From a checkpoint of a small transformer trained on Wikipedia.
Size: 8 layers, 3 heads of 64, MLP 768 tanh GELU, vocabulary 512.
Architecture: LayerNorm before each block, rotary positions, no biases in attention or MLP, untied embeddings, normalized queries and keys, attention and MLP in parallel, capped logits.
Training: a variant of Muon for these matrices, 143M tokens, 6307 steps.
MLP neurons of a small language model. Each row is named by its layer, matrix (up: input weights; down: output weights) and neuron, and shows model dimensions 0-191. Each number is 128 + 24 x the weight over its row's rms, rounded and kept within 0 to 255. Numbers have three digits each.
After each neuron's rows, "fires on" lists the tokens most often at its 100 highest values on Wikipedia text that the model never trained on. A number after a token or word is its count.

L3.up386:190120147119156072067140106071113119138157138110132104135131068158118153067154111104149115089148144150127128118133135151112134150124129162154148127066143107153127149108145147140110119105172135074125133147128104106146151151199099123104154142136153101137103120105158152084156142109143086148136122133134135134139085087146145115109104145106091120096137139135101107087162128115138142086149146125125153110130134109163142145157126109174137086117123157116127116142145130130167122139122093112124110125114135163139137145101128098153149130157135121133105097142121139142143111123097116188
L3.down386:118166114132144116120089081083110118100129133093062123124123098144184128162117112108117158136115125121143125095115104131145130098130141143115138138111101157147119154117144115129110123091152107124099127129102146139130124144093141152163115126158133179161133155077090147122118160098102154142092093099101102104099164135123135149117136179169192153170148141085080161114134136118129133136142128116110164127097156120120170155105133129154123127115147092118119156127122106054144142165110140131141124178133144161150124101111129137107148131139118135120100089104161157121145159159151141105
fires on: "w" 22, "v" 16, "es" 16, "r" 10, "en" 9

L3.up109:117089162122104193134130115085129114126121123114115104182114125107158161141081129148145099160151095124107118105153150135108128176130114135170116117117122130086155089168115089140140106119111082148159121144114078143145140137100153120127142147061156142127117137133171152166133170125101114156140116107131096076110158113134115130075160073139113128126119156072164149127143095153131137101126145118116146118130138133135098148105134143114155103121145133106107175155171139096120128106160089113126125137101149145137178111164125104132148150140142134155102127138118112118131152142086121127
L3.down109:095160068110102138112141110127152121103123130107116153130128141101111134134126127093146103137131153128131078129153110103133117170115124119128113121135124146133165118114152115083123123131117116074097162105142146108118137154077159106147108120130140136148109133114144109182094152148109132153143158128156131160142131130127105090063110151156100084148139121082163153140090145110163178150124139122117132188084120082123118123177148132137129092121166153125144144117118101146097131132145139127157094135156169115118099132144087148152133124157129121128131144156113118133102123218083145137
fires on: "our" 21, "ard" 10, "re" 8, "x" 7, "er" 6

L3.up213:099141117148124111124121127138106159082106117122104106135126182154141150077097150155147140120110132130094120113171146115128101092104095151179097084139129152098143121100145143164130183146104103120153118098109140163149108149148099147156112061116121128142155101100124137158132144116108131103142132086135126117129160108091097114148114152130179108147101142124104184141145162162120104111136143111135125117160108135131146101135152159132139147120059137134109129183130117126198107129120150092148117113151133143103130138125111141170113087152128176137138123111142128118099122082132149149
L3.down213:159133163133127105119133147119163134154101134120152149132128162106124177142111130127146126137116178125134148124130111145108156141086168096150103185123112141119129120122162084130102150145166121131103131116116120120123110121151096133135119113106094147146069148079130127111141144135090140117177105107145120105110099105084109131161136121112117195172102180179157101117086133125131117186114149122139118071178087168123111100157129114085111163153118122131139094132094125124150088100115138135107095112111120112132115122130106101139111141154122150137131144135150160136123159173103145102
fires on: "ur" 25, "ut" 23, "t" 19, "ub" 12, "le" 11, "it" 7

L3.up175:166153160150134138113148137110122138120128096146137143160129114118162103112108141155149117119092130138145134166172126114126169184104114108097147134101145157133101116116100123139099139129132099142172155125186139186130132096121129160096156101120146142122151119115130120086138114173137106165124091114142116115125114116107113114122123113099131156119139168101131151113121117107107097082138163120088144142149146101126094165140131109150137097110110132145111158130055136173119120075085128129171163107092154149105138106148130138141105134171067159125132114102145129086120089171115137105
L3.down175:125119078135137109132121119159099143155110144127144084129133107134126128112141118158114111101117127101142134094118153081095139089146162176124083129123200163140149145094118120117161131122152109166121160101114138138139117060163109104130128107125134077139104159146167100140150166098075131161117148123130141129119163118149091140136125115126151132151130076127126096126179131124128125124122121135138123142162088154127146104125156119082120119087156135117094130095155132092178121057124114145103116147152120136154135152132103162118128133156182112116135158162169112144101137128134137129
fires on: "if" 18, "our" 17, "re" 11, " le" 8

L3.up239:149144111176110156140121121093160143074149115110109127139145146160067141145124076157108111119112141153102152129160131080139140103148104150087155164160138081130075100156115122117153097131121111155105103135145131149147163134140118107153172113146135170126182131111110154103130083125125120081108124113148105114149125126150114150096106142154102124088147124107154088134138106112120124168118169124124128126157124111118111100116189149145137142147122130153103162116144144124128122142116077109127081106120154081162132121144131094107157142159129124126149146165067122123116132158139155157
L3.down239:171158112146128138137126108112153134134104138141099108110121121102119171108106118169089108167166133120177113116135085115118102134140131102077126135114135143086147154129167125143113125135115132144099124129113155143158128126149151123123078130097152089140166151141128125071107113144076137139125127094143093103074150124112096097128127088138136137083191138128075091135107163129105144139118103130166145113140125099145156121137152094120103120128145109104145189137138131104170143146118156091138110175131122124107121098130155144147139131122123147124168206132157140117134102132125167138
fires on: "9" 21, "el" 12, "mer" 9, "ard" 9, "ra" 7, "ie" 7

L3.up591:120146145093145076135072126108129140112130121118064112093097150125100144116154155163088109117109148144128152159126140144141123142149127164106152094110128103138059110182165156166140103116157109116143082120152074110149109157141120067088145125132112092166143141135165163140152141142116152113137133134136119146095101107148151118094181107136135120088122173124122143131131193123090160106102150163152122134111137133132149115123107117080132117127132124135182124121144128169119136112150130125136085119103145169106114129100093157140128112148141122114120119155112159150120118129125116124
L3.down591:102108118096132172143111139122059138136131116120139157120114121133131138100146091115119139115129102150146114120114109121180111127115111136145169144146136090118180143098184129141153160161121130101167112166130144167111110113114136085157122085132142152130092138128156100129088156126124165149136131123126138143098143179134144125175090138162151074113080075141139142125112121131157107162134138121115124114130130126118110115124114151106139146092137079099112132145113119119120140178108129125154168131147086159154052085145131124096111104103155150150136133135143085157137106111119169140
fires on: " con" 46, " The" 18, "en" 9, "h" 5, "ad" 4

L3.up407:126158155122127140081085155119141087111163123124133154156149158141099111110092135158102194144145134158112147138094116145107133132134052113121125113156125142112147116140147125090112142143119159125140149129152139120122176091143117106149112096106115135159143166096115133143128151144117172063122148163117132087094103121118174130074105123162133123137149130163105132126142134113141147120173167141115138148160145150108111104130186093144132145092144116132146114094126127105158149126170127104085093116105158089109140127159150130140144118148106149125126091128122114101094108071113139132
L3.down407:158107095144133110130174149148113129131135137114147112069141161118109130104130087159141108085095101123128129109162110083146098115122191091102133140172106109116154169140130156132129117130145100135127130165109166145093120150104120115122102152155110099114129127134145123194121122118118088143132144132111202149108109125153122162124131080120083140121129164125132112119123096160098136149104113149133138114153145103135116076169148106116157100170103127126102114157132146109121091156121139135152136083100164159114156134116151121162125145123146197129098107148110106154117129141143133094
fires on: "ing" 45, "ub" 13, "ear" 11, "ost" 6, "le" 5, "all" 5

L3.up348:114120112127163087125148111127142173107108092124118185096140161111145134155113128115105156145117153128159094087145109128126145172127151094119135121118130078141108142124157119139158085114148137108141089120134151166118174133100132119076153147143109101108105139130160160169139138177149142148134114104111155107134091118160138125158149110129101105125077094161103106146140130160125137108096159098092120168104090149131114131153096119144122117137154104104153130098119111158150124117116106093081102174110137087148171103149102111147090108155140120143144122126111177125136145100154171127
L3.down348:140098133127131154076119132136096153096158151103166117128099110104181127129091080126101149101143107129131124096106163139133141129135109125120136139115158075132209116172108128119087150093107158083133148165142108109098149126157113130145102094129159121139122096119158137128113131147110120128097165097136118126124138134114085136114133158183123128151114164142164143109119136156128139103097131147155121178084142092100108099138127134098145116115119143107118141093125129154098147135105130099160157122139152166142138141097139176110154135075127137153124132105191119166106147148097122147
fires on: "en" 27, "00" 22, "ion" 20, "m" 4, "th" 4

L3.up216:109094130139139116099106103107120106112145130111165138126138117119080123146114111095139118165120122162136102090151178142137128110108140124162112106125185122112125126117126108109161114127139136144102106166096146120106124147101101128129139181138081160138183124092113150144151106124139172113112099165145120106130101135159155153111120115138131142146156117159145115146118128189109190124142133161139128116095105121173137129093125099119108132130138081140128121149160137127136157161153081091121109114179101162122094114113151137100125109171137094172131109136143134116100087187115146073
L3.down216:116154135129161132154107116149132097086131084138119080076142194155137143140163154160175143126077115103133111127091105153125153102090094147132109135131110140106088112093153112119129148115128104168130129093134148110138143138119156120138094105104124138093117140110133114111182166103132098157131137115128123123132157133122109194095109112104120122084115128124142116148187138117132103179155124139158124150142151144104135116172129145178095124106074144103125130198113117123152075129141105096136132094119146125119145127133145160140154176112153129126164133121117129130118117109108129128
fires on: "ic" 30, "w" 26, "h" 15, "e" 10, "om" 7

L3.up49:164117102121154145111146109127179167107140160116150176102144094142124163095137088164107133158132138117100145117138122118098101129110143111132119104114155117118146113112123094128130102094133145136136146125095121118128144089111129106109129145157125156125143140159081126165135120122156128131095138076128120128118138118126113134139122079147145122165114126086113121156146155142101127126115120147127137093141088105179127094116104074130107097058152108140167107145144139148116084129141160169137078132165130128125159182169140122130164121156132093181151102177110082140139163139155098125
L3.down49:119132127103122147148117121104135159169089129140153131118105136118125082161125119086149153137123133142108037112138098112102114099096113148136095129134113142128144134103120202142153139107115098123090152132146149127109122128111101150106137079132127091123133119127155113094120099125133153185091154126115130113163133163098122164094154117121168174109150144137174114114086120105125123101123154149152120141165148178140125088132142184141179130119115133146087157131126136117139174155134101085140111118134115131140145111123128117138130137085112133091155176124153152108144138116091160118
fires on: "or" 28, "ay" 17, "d" 15, "im" 13, "em" 5, "ies" 5

L3.up682:139107086150131139121130127092144135182126175130151151126123088135094088135120137119133128095123145134126081145132139091172120133134143081148119168136163144139105090135111135137092105101093129133110121093132133148088199137117128132076110126167137140119131133148124145137108142134098093123112149103153147183157157140070094145144133096153145116133120147108102109110130136128112124151130132126101112108098097142174088135123109159125135137120148127143094149108080125138164114099126140152121110114134106118161157131133136075159132112131121097139141148083122127170185197144154157156
L3.down682:160132142115089145130167104122140151109168115111144135128107118146143136101128139152151136158127143113112090135151115118124151164087180098123059119157093115107126139130148156135124144132153106108110128134177148104154100123143130105150106184091083166111161150148122108111161120153129145114066130124141130115132141115110183165125129124134112188126123124083110149117122108159101178166101133147101110122113151124128120131130106132121132085141157089124152109134114128139113146125120129125182151116162149138146112112075076164086135150096096122114103125149143125136110164101121082092
fires on: " he" 41, "e" 34, "our" 5, "or" 4, "d" 4, "im" 4

L3.up308:124140119132115180156092119102119134101146141137163139132100124116125095104115116132142108097116159149148127117160138196131138100138129081106148138091128136181131184090149112110173147113161089113136128081115145145165121143094064123085112119112137115154147170127145151116123066149129127156104122133108113103168110145122165120113120098082135142133074149133142121126158144119152120110171121124164146126107114129145130138136128133166110146138130110130114142108165127150128150166126123117110078101149128135135121142153077148093153096168143087114145138099091131080142135099148127148
L3.down308:112123149164144086139078126121159142160121094070129133079126152124142152148132148154139182125145097144089080118132140145154083104171141133136110163115123131147122116144108130161091128136123100140156143105152153123162132107172153147151127154155113119115137106128115118092093169119117134086113114150113128122108125153162115134118122114121092097129142120120118105151126118149097146123104147144115102101149156142180199126125125055101130099111152137126093127139087199094158148157115139145113172149111142123118114141105082132166119174095137124142120122119138133114118116125095126126
fires on: "e" 78, "en" 16

L3.up404:128106160126091102151131144128149126108111126109120144135117107130149135129103105150115088135105138146125109155108129111185077157133118159195155165152115140109138165115114159116165154172153152119113119086168112152119116097112127127126138108157187133117137169147087150145155102135138103130086136142148092082106085113118108142170139112145129105128124075181111138132107095101141164088119098116142109132137106144124104099108127124121098156197128112121090130101139104134081190109093083160138143128133153123146136141138145097155117111125143106111125105151131144138122140148113152123
L3.down404:116104125110145128114143102121105141107167166113152143158130135196145121144121192131079119086109106115047164108100108122155116144110143132126087107083098158148128135142152121154131107126162130111136117168123139133137109110109111103126134078116144151107140138108121126112154093151124129187101158129184115149154139071133112132132146123122132091114160101109112109181115104137118154120116095170139106127128117123190121125142166140115139112110161099086113141097156132154150126116144173128145123124144111131129096147097171150138111115154136134090135086126147170125145123131131104126
fires on: "," 97

L3.up130:157155100107147125095102167132111078106141103112172125113157095157106129095111126122119141132132127148123122099120147146139110105153169095195126153158149145148145161132122140131134152127105137117102149126100161142093117095114131114138110117153124129115123134097168124218116156128138138110082109095105117114122148146106116146154150090140144162134140135117083164126114166112162119136081091155168136090081138114122120144120067144127121094140132147113103126124110136117103126170122151124085162116090154126135135129099123125154150084142181145118147132147147106163134134106101080122
L3.down130:150086106125123152077147099077147195153099108148130142107150108146100103147125128124148136106087109117130161157118148108105107121176122154112134138094138124118094095118124114125164141139108114170112158153151101141125156119154106102101088130130132111131133127123129135085142153146095143151126111125150118148136127107096125112147104113135117121095069134168179100138144126138070110134151207128116136112126112144126102109093124110148143118107128163140153147119151158122141162107130164146168137152164137122150105136167144130113100128113132126122086169181152143063133088144129116118
fires on: "ow" 24, "d" 21, "en" 12, "or" 8, "ic" 8, "c" 7

L3.up236:094138113134145099085140120122127096139110143185127113141160079124147103138152142125150135102127130122133096119123119195127093112115138110099048123116092104119159159096149143147106138136170139107141130129118171115091147134127106148134101140123168120103124159139137121120163122133135103148154133127112118098148129104099154143095095119111154135157181154174121114143120092175164156140169147084114140113136112148097152082173115132087109139106133119109128140095146162128124067124118120135119155133149131139132129105175118123152168158161102127137125099148118118147112099112115130188
L3.down236:128163123092130173114136127136115121114143128120103144081115140121136110081118132135094141130094120113125144113134149074139106136133154123147120121103175107135106106142146136141125105112125141159145146142109114188132165117125165073116110127146157154125134125114095119089121109140122129177123139123152119147107107157155129120182111123149148099178094132141125111126199134091099124122124138123143125139130096161162144135100106077183095133134081115117153144124105084153127157123076124117150118129109157104092183138094148144177133137133144183141087112120077158152107121117146141131
fires on: "ing" 18, "all" 16, "ch" 15, "ast" 10, "ew" 10, "g" 6